config.toml
n_layer = 14
n_head = 4
vocab_size = 8014
norm = "layernorm"
norm_place = "pre"
qk_norm = false
attn_scale = 0.125
tie_embeddings = false
parallel_block = false
init_std_o = 0.0
lr = 0.00236
lr_mult_down = 0.7
beta1 = 0.95
doc_mask = true
MLP neurons of a small language model. Each row is named by its layer, matrix (up: input weights; down: output weights) and neuron, and shows model dimensions 48-111. Each number is 50 + 15 x the weight over its row's rms, rounded and kept within 0 to 99.
Before each neuron's rows, "fires on" lists the tokens most often at its 100 highest values on Wikipedia text that the model never trained on.

fires on: "\n", " |"
L4.up322:56 56 04 50 58 45 56 49 63 35 76 73 58 53 41 13 54 47 60 45 72 81 71 50 80 71 49 27 60 48 27 69 48 73 53 69 60 42 48 47 66 44 31 53 14 41 34 51 51 52 71 45 31 55 28 36 54 51 25 29 64 36 51 34
L4.down322:26 37 43 11 56 47 66 57 43 56 57 39 52 57 55 61 32 25 47 54 64 64 54 43 49 53 50 57 50 46 22 36 24 49 67 58 60 50 50 73 80 46 49 48 47 52 67 71 54 63 30 41 45 66 64 68 63 42 50 27 34 47 68 46

fires on: " K", "ly", ",", "ely", "ically"
L11.up981:63 35 44 53 29 65 41 48 71 40 74 54 47 46 65 52 48 31 60 48 29 32 47 45 70 52 54 20 83 47 61 36 58 50 57 56 29 57 74 42 53 39 69 64 68 56 41 27 70 30 36 51 43 55 27 51 51 51 48 54 53 46 67 77
L11.down981:42 54 62 19 30 54 64 24 43 32 50 54 58 44 76 21 54 53 80 29 40 77 46 63 31 70 58 61 38 47 43 36 49 46 54 42 43 38 54 39 57 37 78 61 64 36 46 38 60 40 63 40 56 47 76 50 41 39 45 49 77 44 33 55

fires on: " |"
L6.up665:30 40 37 60 70 55 52 55 58 67 48 47 56 41 28 42 14 22 34 73 51 28 51 50 56 50 45 43 48 70 78 55 63 73 50 72 65 71 61 30 35 60 31 56 50 42 69 50 46 46 59 56 87 42 57 12 31 32 33 39 64 44 49 67
L6.down665:66 48 30 40 49 61 43 41 44 78 58 47 33 30 51 67 54 45 47 43 62 47 48 53 42 67 81 23 56 59 59 21 42 34 72 69 40 58 45 53 56 80 48 60 26 57 54 28 57 24 22 38 27 26 47 52 55 45 58 52 25 64 50 63

fires on: "'s", "/", " and", " &", " /", "’s"
L5.up676:55 63 60 61 49 66 24 62 47 74 57 45 35 59 51 48 66 33 65 43 79 35 35 41 63 59 51 41 44 41 60 69 77 45 51 60 47 52 38 34 77 38 53 68 56 45 55 61 27 46 47 19 75 52 32 21 53 54 44 27 67 41 63 41
L5.down676:41 73 53 32 57 29 31 53 57 56 47 56 49 39 74 39 57 53 49 65 47 52 39 59 57 45 17 17 23 00 68 50 54 59 61 34 45 56 45 34 51 90 55 64 69 66 52 50 51 35 73 64 46 66 70 77 64 47 45 29 33 45 69 44

fires on: " |", " —", "-"
L5.up248:36 29 14 31 62 25 55 69 40 53 70 43 53 50 29 22 66 47 57 39 54 65 67 36 30 57 69 44 47 46 51 64 38 55 60 43 64 56 64 59 57 37 56 52 24 49 59 63 57 39 80 28 52 18 20 53 51 72 46 43 47 50 57 32
L5.down248:55 37 59 23 55 48 48 60 58 25 40 58 73 73 51 36 24 43 48 62 30 57 63 78 37 47 48 53 73 57 51 44 68 28 72 82 41 38 52 40 54 40 28 61 62 48 41 58 62 03 31 66 58 52 39 49 72 54 36 61 32 59 61 40

fires on: " by", " when", " at", " time", " along", " as"
L4.up743:67 63 31 57 40 49 63 51 59 49 48 56 60 51 38 31 60 41 42 35 59 56 53 65 62 41 25 54 45 28 58 29 48 54 50 45 38 40 69 61 39 30 61 53 18 46 23 62 41 13 89 54 52 49 67 46 40 76 47 14 48 50 67 47
L4.down743:52 60 44 32 71 27 66 44 41 40 34 62 50 34 23 30 47 57 73 44 54 36 41 30 69 59 44 69 48 29 70 59 63 19 58 41 72 38 26 33 47 59 71 39 11 45 56 60 40 44 61 72 79 42 36 67 36 21 59 25 43 49 32 69

fires on: " as", "=", " to", " by", " former", " married"
L6.up361:57 59 42 79 34 60 60 44 66 66 61 79 43 52 43 54 49 53 29 40 26 66 50 24 54 54 36 48 47 57 51 50 01 68 47 35 75 47 48 66 44 37 64 60 35 30 45 58 53 38 78 62 57 82 63 52 45 56 62 44 26 71 43 18
L6.down361:64 53 46 39 44 57 35 34 37 33 77 41 34 44 16 10 68 60 34 39 74 67 63 43 48 60 39 32 50 36 74 50 32 60 46 56 65 73 35 55 76 46 74 36 57 72 65 38 41 72 24 51 49 34 59 49 50 36 59 35 61 55 50 69

fires on: "ul", " tra", " f"
L5.up637:43 42 89 66 55 46 50 61 47 56 48 41 59 58 27 53 57 45 36 44 65 49 44 69 37 48 50 19 31 26 56 34 31 69 57 26 52 60 65 71 48 40 16 56 27 74 02 51 48 46 28 55 43 46 59 51 70 58 32 36 52 20 54 61
L5.down637:42 59 74 51 86 65 41 47 52 54 64 38 50 56 45 29 63 49 37 43 57 41 42 56 47 48 50 25 76 52 38 50 33 41 61 49 48 57 71 59 45 43 36 68 35 44 30 45 46 47 13 44 60 50 82 52 32 43 04 34 65 40 64 34

fires on: " |", " p", ":", "-", " bass"
L11.up633:58 52 44 39 59 36 45 44 70 51 58 22 24 43 30 66 66 52 35 36 56 61 74 56 06 43 43 15 35 70 75 84 41 60 37 43 42 51 51 58 62 38 39 66 64 68 51 33 43 46 64 60 22 39 55 54 63 59 37 52 44 46 36 31
L11.down633:59 39 57 35 53 53 47 35 35 36 49 70 66 55 27 18 38 60 56 37 50 66 24 47 69 37 61 31 48 41 58 41 13 53 59 63 38 63 52 61 48 44 63 60 34 56 67 43 76 60 83 50 60 53 40 51 57 64 60 57 62 38 25 49

fires on: "-", ".,", ").", ".", ":", " der"
L4.up500:68 54 55 44 42 51 44 44 37 80 66 61 45 36 45 74 78 60 30 34 39 45 56 50 37 11 43 46 60 46 62 58 46 57 56 32 68 57 59 44 51 49 44 53 51 62 47 41 73 58 63 56 22 56 21 49 49 56 29 38 43 31 33 64
L4.down500:65 49 45 69 38 60 45 58 36 60 44 51 42 34 61 38 31 60 71 25 24 49 29 52 41 44 62 57 62 60 51 25 36 70 51 56 52 54 61 65 57 50 54 57 51 68 48 27 32 63 53 65 49 51 53 65 34 62 34 36 55 54 45 77

fires on: "em", "um", "us", "ul", "rop", "erm"
L6.up618:38 45 44 84 46 24 50 66 33 35 35 49 45 46 42 33 62 61 39 57 48 26 62 62 64 42 69 57 54 32 65 50 55 50 33 27 50 61 45 50 54 39 39 79 23 77 39 45 47 53 25 48 68 42 72 51 39 60 57 32 54 38 38 61
L6.down618:36 41 68 54 61 57 54 18 33 56 45 61 46 96 49 39 57 66 21 60 41 41 29 26 37 49 44 55 54 69 46 26 81 51 36 42 41 26 29 71 30 64 39 45 21 55 18 49 68 50 27 43 54 70 56 59 32 53 41 49 38 34 58 53

fires on: " and", " &", " or"
L2.up249:39 73 52 40 66 51 77 62 47 58 51 55 26 51 65 55 62 35 58 64 60 03 23 31 49 45 59 45 45 35 52 60 50 56 48 34 51 37 36 45 50 34 41 82 56 54 28 44 68 61 35 37 81 42 48 68 36 69 40 27 78 48 40 31
L2.down249:33 63 56 29 40 41 42 28 54 51 71 54 32 45 68 59 75 22 57 76 47 53 30 46 64 39 77 54 59 24 64 47 69 44 65 67 74 28 59 47 83 26 33 64 40 60 41 17 60 58 63 35 69 64 70 59 71 58 28 49 44 45 39 38

fires on: "u", "ou", " Hu", "ul"
L5.up223:55 45 60 63 84 40 46 48 45 62 28 51 44 27 59 23 46 58 61 23 51 39 43 38 43 24 49 39 68 34 22 10 62 25 53 42 51 24 64 51 45 39 56 72 13 68 12 46 30 42 48 46 41 64 37 79 73 64 46 56 75 48 41 57
L5.down223:48 46 56 52 99 31 50 52 45 43 35 38 62 59 62 05 59 46 75 28 30 32 31 39 38 58 58 53 77 51 21 29 45 40 47 51 34 24 42 57 58 57 50 66 61 68 29 60 58 76 47 33 66 65 53 84 40 55 54 63 69 37 53 53

fires on: " of", " –", " later", " the", " further", ";"
L5.up208:63 47 61 42 49 46 47 37 51 41 29 59 48 75 28 38 75 65 71 59 37 64 21 57 63 38 40 51 60 42 46 63 59 80 64 47 34 54 47 44 62 37 80 50 48 54 39 44 52 37 41 51 64 25 22 53 53 08 38 38 40 26 27 67
L5.down208:46 21 62 66 70 73 26 46 74 56 63 42 58 53 55 38 56 43 60 48 49 57 34 71 28 18 32 66 34 18 39 32 26 64 49 59 49 54 41 49 50 27 84 67 40 42 68 45 53 22 55 62 48 51 52 39 42 71 39 61 47 53 33 38

fires on: " |", ";"
L5.up368:48 70 38 39 55 70 37 59 52 34 36 37 58 64 21 26 71 47 81 14 71 82 65 73 49 62 48 54 25 40 48 88 53 49 45 47 56 35 65 52 54 37 33 35 32 37 68 72 49 51 29 46 56 78 29 48 70 35 67 38 84 37 39 42
L5.down368:41 55 39 07 15 27 46 45 38 30 42 67 37 66 47 33 33 48 39 66 45 75 54 90 44 42 49 55 74 43 55 70 50 34 54 73 41 72 99 63 66 58 38 54 75 40 53 68 72 50 47 57 39 48 56 35 46 55 20 74 34 27 34 51

fires on: "-", "'s", "S", "I"
L4.up697:48 17 28 50 21 30 57 66 61 67 66 32 40 63 60 04 38 37 52 37 48 50 63 44 34 65 77 46 44 67 35 37 68 76 44 39 28 43 29 39 42 40 55 36 45 55 62 56 38 68 61 58 34 58 37 23 60 55 67 40 29 71 54 17
L4.down697:56 41 69 28 44 55 23 42 51 43 38 60 53 73 46 82 31 70 86 51 53 56 37 58 30 17 61 63 35 32 60 41 59 45 40 82 36 47 35 49 67 34 60 50 67 65 28 40 55 53 50 51 42 48 53 61 44 67 16 60 40 57 38 34

fires on: " |", " [", " J."
L4.up509:28 30 30 38 51 60 39 55 48 41 64 39 67 67 64 36 67 56 65 57 44 62 57 31 65 64 44 00 54 40 60 68 35 45 42 52 76 59 55 70 61 60 49 40 39 29 33 39 42 50 40 55 43 52 47 54 54 57 49 48 49 62 51 33
L4.down509:58 39 41 27 60 53 41 50 60 47 26 33 51 58 75 57 49 39 44 66 65 46 30 56 29 63 34 61 49 69 18 82 75 35 74 80 20 55 50 47 63 46 38 82 22 47 65 66 50 25 60 45 60 15 50 55 63 35 37 41 69 41 56 33

fires on: " |", "—", "\n"
L5.up386:59 60 54 51 82 83 63 68 60 70 68 16 57 60 51 34 18 31 31 75 34 38 51 65 49 49 56 11 48 82 43 47 30 71 51 38 76 52 36 35 20 57 42 62 54 36 48 66 40 68 27 48 73 32 37 42 43 66 78 61 41 42 30 56
L5.down386:33 70 26 40 45 44 48 41 17 41 34 58 50 51 62 50 53 50 40 61 74 68 53 50 87 53 62 46 25 67 84 46 84 48 45 35 34 49 61 32 82 50 41 53 36 27 54 28 53 41 60 41 47 53 36 57 30 34 97 67 53 51 57 49

fires on: " |", "\n", ";"
L10.up28:59 49 62 34 49 76 48 41 55 54 44 47 48 63 60 27 65 47 37 59 45 62 33 49 32 60 31 40 31 46 67 32 58 54 60 41 34 47 68 55 29 33 65 62 57 35 33 33 46 42 72 63 70 44 10 43 42 20 62 53 38 40 00 55
L10.down28:50 39 34 74 12 57 55 67 61 75 49 42 40 51 66 29 63 46 26 25 59 39 64 70 59 32 63 16 30 36 53 60 66 47 64 50 20 40 38 39 64 59 40 36 40 44 59 54 59 15 74 56 56 77 24 25 66 60 40 34 58 31 30 52

fires on: "\n", "el", " |", "ot", "ast"
L6.up28:51 47 62 68 46 68 51 53 59 12 73 39 60 69 38 67 24 23 41 64 31 74 48 40 52 62 28 42 39 24 71 69 20 65 52 38 55 76 53 63 28 35 42 64 54 54 47 73 43 49 60 58 74 72 29 36 39 45 60 56 79 34 30 32
L6.down28:49 44 12 47 40 24 56 35 39 36 71 48 43 58 37 40 78 60 86 24 65 42 46 29 54 64 56 67 36 54 49 52 67 65 50 67 37 53 76 32 39 69 73 35 43 20 53 37 47 61 55 27 41 60 50 71 37 40 80 35 74 72 46 63

fires on: " |", "|"
L6.up208:51 44 67 40 39 53 55 54 24 50 48 48 27 66 64 44 50 58 56 44 88 64 36 88 53 26 34 26 58 22 41 61 54 41 50 34 63 48 74 66 33 24 48 54 53 44 57 54 30 46 51 38 64 52 49 49 49 14 96 43 52 32 10 47
L6.down208:54 69 37 49 40 19 34 55 36 53 28 63 31 40 52 26 41 56 52 53 36 61 28 53 57 55 63 39 57 05 55 47 73 46 67 59 51 54 83 71 42 47 63 51 48 56 64 59 48 21 68 40 41 74 29 55 50 30 47 57 58 36 35 42